MLP neurons of a small language model. Each row is named by its layer, matrix (gate and up: input weights) and neuron, and shows model dimensions 0-191. Each number is 500 + 40 x the weight over its row's rms, rounded and kept within 0 to 999. Numbers have three digits each. A neuron's up and down rows have the sign that makes its largest values positive.
After each neuron's rows, "fires after" lists the tokens most often just before its 100 highest values on Wikipedia text that the model never trained on.

L4.gate411:462535462556515526417484475464429444489544530514517516492482447463506477449527481540475452493542553525453441532502481590543496545442534532525476501429517514529499487461453472449473434452430511458544538432466504490508485478500484512519451453412502432517482427553479487437530524497536555534479564565431514552430621565508444526431489489456493540560565463483482456514481546500508528508511467526434444505461532516471528562447579413529481566486513420429488517564492560489516509537542479464466492545504480551485493494499504519540526543572482563522566479486484449494500425509449472507
L4.up411:609499550500510504486487546513541489501466466456550486433545508453534452485468520513600524539536550430439565577494462450536498530443520546451480464529499454387514462497502468472520528514494483522483442495487494516465539524462460606474466508590571526535570486467488610470533492540538472528422460474437505462495474500533489508541520509499554466504505515544482506513530431512524484477468608495506473444481541467506516526527548530509552488473461478495521509518447511416512500475451491415532480442551483522508404497545470493518421535465539476474518492554543428481435519534418537525
fires after: "p", "u", "s", "mp", "mo", "au"

L2.gate704:493519493469459520478488493476454537556539507455559499461499525456528530525498524481431530532567535434498422470539576452505472523496591445487463458475485480489496502458500540454460541508498438466516507454471518509427547487463485550542583464490543465479504506560487495465490460418445460445518529449498502481458510502510421506436482527535513540461564530444469512543559536478498568478485510427447515475495537450581547562525459453481465520549545474507488432458476535568527534478474528583512526558444494521496511484523518521444457440476480526530492553468450466556425449461493529501
L2.up704:539557484506469514477484534518460554518551527456476511543503506483462524468595485476538500463416429517409538526462496470446451467462526570530459457471483575532452463530560494431482515492443485491538513484499535515550483509436501482504510576554485511465451448526525563462531461498469490562544524473545497503410435501446536464533555472542555510513469475521422542537533485442462438605497418486479491521571508499532550500518464430520440498547475485462499478570421424549552526526523560458504555471436449498467458539528466500555533450485504450539454509541524485494451446461465459503
fires after: " mi", "ul", "ir", "mu", "U", " Mi"

L4.gate229:582517495542471508530521458518519506550518533451527437501497503480461450555517489542493560516521579460483440504563577560580434442503470453475475590528558502530497532555502559507564543521514476491521424476557417574467481503492481427488462466517574530501546481487510558509533472494509486571508506495553466514505492506424463421557479514522544510474534552492513484458522465527460505486547459503507429546437489531424478482530484520543544477489570448454453492513470515458519561484445468532550527432473530428510452408520454481501464498449493480520532524501471469462461474469385467527
L4.up229:528604504424556508423441528622541464468529458506497512505361487576522484504477488498552463495548483554497526493474440537472547451610472503485532472526498479503525505504542485506505451506490476484471405473561401492476550539489490508529449549501487549509500498537419485486494538498504538509561506569482488530500523552519476418531529535518520538504531552541507482462478460459509459564460486495505505498498496502515502444536479560544478492497537502504520462498516484458520428447451494512487475504482536613556467544497498479544488524576553497527474456524490462430373517495571528594
fires after: " the", " do", " an", " as", "s", "fu"

L5.gate990:465552499544523550522565470497481481569482420445518435544498514494483430450494475509403537545493517481481486470543493507461558449423494492462438455500575488573532464550449472502510435491516544503512501454522521521479524512475589562460495547500549593463496551524457546484526547541438518484488559527551574518469544444461551539523495496579537445499537531420493517456427517402478462546452521470558483530509491545550460488536415553492463499572513469504475475547492511514546513534482512536559457451528571554488505497514428486541512525553525452468484462544535463450550494512466519565
L5.up990:468534486466497509469568524534510484517582491463488537503461494545526514545459515508445501475446467485481510559538548514498458493588551536553474516504576400445521506492479485549514536526456475465502472442549433478505597556431470468498552416541517523494439454496484558479488520533512510486562560465490616489530507524516465499521525498496496443515521501463427457572466477548460537525461517454527468521502424507577533490466490539498483555471529519465438478504491538568583491493540501499474506471491458560517489479498562406508522531562559540465453558474378490519421506529431506464
fires after: " de", " De", "s", " S", " time", " as"

L5.gate533:511492527502488545478486471441440526486478503447559458464476520444497481494412507515487502509497506429452529513486466539466454577502588498547486475485546526470505540456521448518431486538551474541627536461498438462446562522516503527527464464485459459556568474614525528490513519392506506464545483499556538538530528545566489449474500508541478532433521500523455505487490483449463453474473462480447455518499457514410485559570511504485533512512477458475548584557407557444528599548437519472592535500464480517447561486528451499458504496525467490557526494516498441518518436472546458558
L5.up533:492457520584396502452458508512436509520432514507483478596562484513480512492449477439481551504567530517485485526522467473512444480450452498427559523548565556513542518419543464479440481514523454507481423527511474442552449501577473431510463533483548497471478482434549471526523542494491490547535406512548566539459550474533415484522474508532531478495503485514488568553531475510524492572517527538543471465501458513545542481542396470556474482423553474451502442457487470524488522519543549475493455454488461516482473572451530482520498450482501464464517547491510460578519493540501554527
fires after: "s", " Mi", "ne", " Su", " mi"

L3.gate876:530518509442514475495457460515545503537565544507575573523576523527545569531493451484527552513466525533502495492531547466471561507553503513479511484466468430453507508513517513558512580474505566459562482567437535486451515516482461521486451493513468526498544519420553502483496527497452447471481521537452440543497528513503533493582472475542466405487444530506512457551511489508482495487560477471434457569513454442563418482465443525585545458517438499530491433496556541525533567483495508482506493480475528543472567555542482501522571554513459436548435551513530529562470473464491506480
L3.up876:457577437491524478530470521542502476491489511458457535534531408512473435428529520494443530541502490513508436519436510503473551513500497531504523526541513562529505485549478487428496533504498497554424455523487518500512504576503450528530505485469588528539522492498444516384554509494514492570470507437528542433536511515496489431545490471539500502509483421449525533569454505480501488555492463484431490505511468529553452527472522488490548527481490449538474465540486506554471516454501497475455535456490474550490523449558461490528442507537493573452456533527451526510591478512517487533
fires after: " d", " w", " C", "oc", " c", "c"

L4.gate940:432518464540486519498532481472431503534455564457518515547467504547542507505488543433507511512517525458438475479522565519562500492530530487545462439486515514495495489541514597505599504515569433526544480500479472478457514519427527485504507415518492554506493487457480501446449479485496463542491498514533439520531453507501445557499461473520574465428463566456536462495618522492448492471520537494564483566531460549490480472587439507540532450476535605470524456456472467539520517555510472549597508513535537479470460528524493488526524526505522495566502471507547527532394477548430489499
L4.up940:513506484487449506534483489478534544515539507535519488434528508487565506492541462498519442439543555481447498506494450575498407474544637498487455444494479364513539498493458515511532505528477563474499473490560555529513458511490523513520561502538529491456546427500511482490474500448462453504525447444452494496506518589498459496555516480485504446516493531454478472483491510444547533416517486480530528547465510494470494453519430579400535500454488480457480451551482479436518519516505518516574421547484471541526466551481447476460499468522457488488539441454540540503523531572517501476
fires after: "s", " Sh", "c", " se", "re", " do"

L3.gate382:438488537485489504433491548466495526543538529496508517497564506529537526483528517431486544479539565477506526435482443518538503535499509476542546453542487471598552493462493520547527626541485524456474524466473478455475497550520530516496491504560550523476460508512540511516445432535446499444504474527432540472437497481465517438550533427443420428487455521503534507442579563539472479559534493528505460544575487560472461475558499493554488486488558510512483479612533516544487445537413475546525415508493460435491512534440485460532553482494574484416501487520436540518484498476554505556
L3.up382:528605497415473498506464567440469537520600555487484469456549532510484463543448495493555569507472494488475442524437494484490509507438524511506485509531512535476532526546430484541516504487502511458489517585473416523552460573523452459480490513531584493523488578501598482495500556518522451445561513499541498487437482456548505481517465538516478460476517581531503518574502526543524394511571490554520525516510441508587464463495441511507510385484521446481526495467549579512481503520459532505552536491449490498537462477545481516462463522457593459506541511437525451555509501544514485455
fires after: " w", " ex", " f", " ma", " se", "ch"

L4.gate451:527456510503500511425472530432471496543485539496505473510498594534564458471449485491404542449502439583540457458480506504519568480511549530465511529534466548530496502475502472524550539485574432521586409502461450503525452529563565486473454495507492522485466524538482501459423529436588489507505587514459543475502498504536470530494540452500497559480471481518489466549483582488590446487495465458496562540531559585467510514514477495501489483596456436493536494524513496449547420481490543539535504475556536519472484411512463499528488572545499488500485518527432475514481434491509520533
L4.up451:451433500521471538462471556505447552516491556457512502465579455524490532486486445502453507460509446511590505521525604547497457457484460581565514557466543559514580489456486543513451537540515439523507501525477481466565484532531562493451472507541430556480447490548512487462504489566532460579443492529467493533499504440511483451477625518477503483538432481483527531530493522498530483565461451527458463469476537512545580493482522460469504505460514505460554509499482473506512471521512414583532523533510489528464516447428487607517453492531502487519560475483476413546573507467462473456
fires after: "ed", "s", "c", " of", "ce", "la"

L6.gate486:461485494471475567542470521457413526493492594468532567550568470517527491475540493539509534533484561444489518460517504479500516461496514433485485475464507478474485516479568512549487597511496501488535523545528542522511493516522460523556469487515502527479498547517587529554527514524610493443422532524441479434499462459507545499581526507465411446463473505516500483489506543520412486563472540481506496533461452471477516449529467524494520526473544559504503476587522442566464494516497529526514509468525492506460499471510505513534502472564457565520470514531578477543494642504414432507
L6.up486:484530529492497516481476565401446499545531512501543456473426507449504463428532477466493490564500483522453527519455436382427488499523489483445529466515493468389598506566437527431550506437548557494482570514498505530444472500459501491549543515530544503554481482620485448480501509480507554430519508509488514597444495521451525454506592517560554526498483503482598500532459514482528543525493483505514439532496502452539516485546488467514536493549468529520519529545550456471467539512493569507510499468467584482515477516426499559458568528523485468497499534517477502504470449545458511482
fires after: " w", " W", "w", " f", " qu", "ri"

L5.gate893:452499507475529528557490507488524463470542494454501489532537421545544472485462498528487498460482433517484481510460515538514503487541509519480550544506589441507492516451501572445479588475539501570567490486531424410493522534506542414443432512520512584464476478487569520472477552482476451453468544528550457455508491485411553529472451593526428473437491472524487529548473519572572451463491411480508532483465581490543446489509496542518534521507479448466544528493472474564501488570521527529527496561576513543442540449494483503525467594558546482559458529517520446438545483459578553525
L5.up893:505496390545508475529559533564529586524470454460515483480526532530505546484527499438535505541516498535492433529502494523553538435572530544419508450482555507519546555485461512512470478517497415552461429482525602461538591538457488445512535451500524549535508525506471503461513495473545515464519539451426519486538490513448509479457516495531464530558529507436456470519472568516568537588556532557542561522472482478460450452542448491481576558487476505571469514552514496501479516445544530447489580499509459530517458505499467422462527471511445471504511497478439529505473437596518479473
fires after: " c", "c", " C", " at", "th", "s"

L3.gate204:510519474518410499513458491544570524507489445555539450467434590512506448484459502484544541525532560526527518453530445513566416504460507500529534502461524555541515478472498478460559481432470506471522529485467442496512518514496466534503485450438439417486581477513531543459545540508499494502545519482495520447525600467573429530463474440504502535449532495555584520502517563553483486591504580484445480472526445573473557567423516487518448477398520475481476563490489537459546565447487467544527470481486472539522488496508432471512479492500457508497529506476468480508547507470457506425
L3.up204:535469543487434522477504523510521470484429500475469493496503532469502493445573521503531485561493524500460495573440422526527451570452518484577476560506482500442511538475530460472377504570471480441503468543479509488525622486480569462543501465509511525519449489438537530467515526525484538490481472543449440468531451520468489516480520480505569413473405546503501486455600497506493489495467538485502537543485575515509513540515551490483564518549510562568487511510489525497520512508477442460481549473494541473484538484429510536514468595519524466538506505578507488485484368572505567484
fires after: "s", "p", " years", " Sch", "en"

L9.gate771:560530493521512558491565477504475481524529423482541539486474491459561508492517523534494500501545549512524537460500480569479501469499476489488452452484534521512562566493503472510549475494486538502496484497477464397562535530481475450508443575486539524461497488446438558476516524506523537508450512495516458473499456489528582522368495500520500497509584570460550506528482402497488569512503533492460501527508513448582590489509459595567530481516468550483461499513487523498557515509485446557519475532467476525550576508561490468412519512523502437525548489441497476564478482522551547510
L9.up771:494495516470446508472474501518579535517397425569475502556444532527557454542505466536447442520515466514493522478465527470498522486485573536491470589476470484521498538476563497501566501491524480554533452518490496425525582550479475429566512572541486509505451536506486547490498507466503536449559514557549451471503438518521468506497468490516500528497553477544452481521511506533563495492452516495516569529494500569532461494467517502509484500516522438501545460481558486521476514594504582572514484420536501469539596532459433429496481508467422604502482481538524486547569462503488497552
fires after: " ", " in", "s", " su", " pre"

L5.gate542:421532471507493530504536537486467432561540524491497505588551436442534484545537510512465488482535480464525495569451531556508443611510520473464511428531559525462469468501536488507505560516519425437552480525488487482564527505538534492502459463549463472456515510526422554483454470471481514470511554481417545483448507499536434472563542495515442549505512530432435507459538502428490532560499537505476554443556504454498507544536435455554532451518502464501545521530468478554475440558507467451602449513499499546488529459459486451434509480504531497497525550493441511461491485507549461522
L5.up542:489544467504381517465450505497498472468510507540489539519509504466478483495476510480528525513483574480540510513481506547565513441460473547577410535531550450494507512506422469496547517565498488512416480580523508556495499543477512504478495504545528540484508492442516516506497429570527471530542473486445510466442470501593449504497453505578506467564493489505485498505477499498509517509448434478465540468478486490410503541552528490534489468417500577549475495516491488602464538434450507524494470525448454554476503555501487550457456476518448498460555501570540470531518480535506553556
fires after: "n", " se", "en", " Na", " Se", " f"

L4.gate200:528479404426485494456507445485492463541507427547552525576471465534486568561504586508498509475529460531509440487455521513516518551536543516512504472465569506463528484452534460499571459494582429490498424493465556430527510448510476573452479510581494467504533479524491464613528588474506533423551516526502506444480460495448470495600504476490545485441419479502490504517599584454478532545443501444541450504611528517485524462472561461523449458497530458470506530531467514521507500462538529511550463477596527478501539496431495517460543549505482474510505553485445467490551547467475536518
L4.up200:486503519468514468446382504507495461495557525505488569453487556550465611478480551436474518389604513489474510509534502549550429550545417526463519543496512526511529454509591502530515474502524479499548487476525544508480467529569540502516548467440529539472507523589467459498507476532524464485458470460473474466523542496490468473502565498476410603520500509523515460511533476473451510594545477469491523455518538457500545496473453518517497467498524545511467517512560518540478512519423456439503458544501501466581499440406510462513495520531487454493521503463497510491499470495511487468
fires after: "ce", "ed", " b", " sp", "low", "age"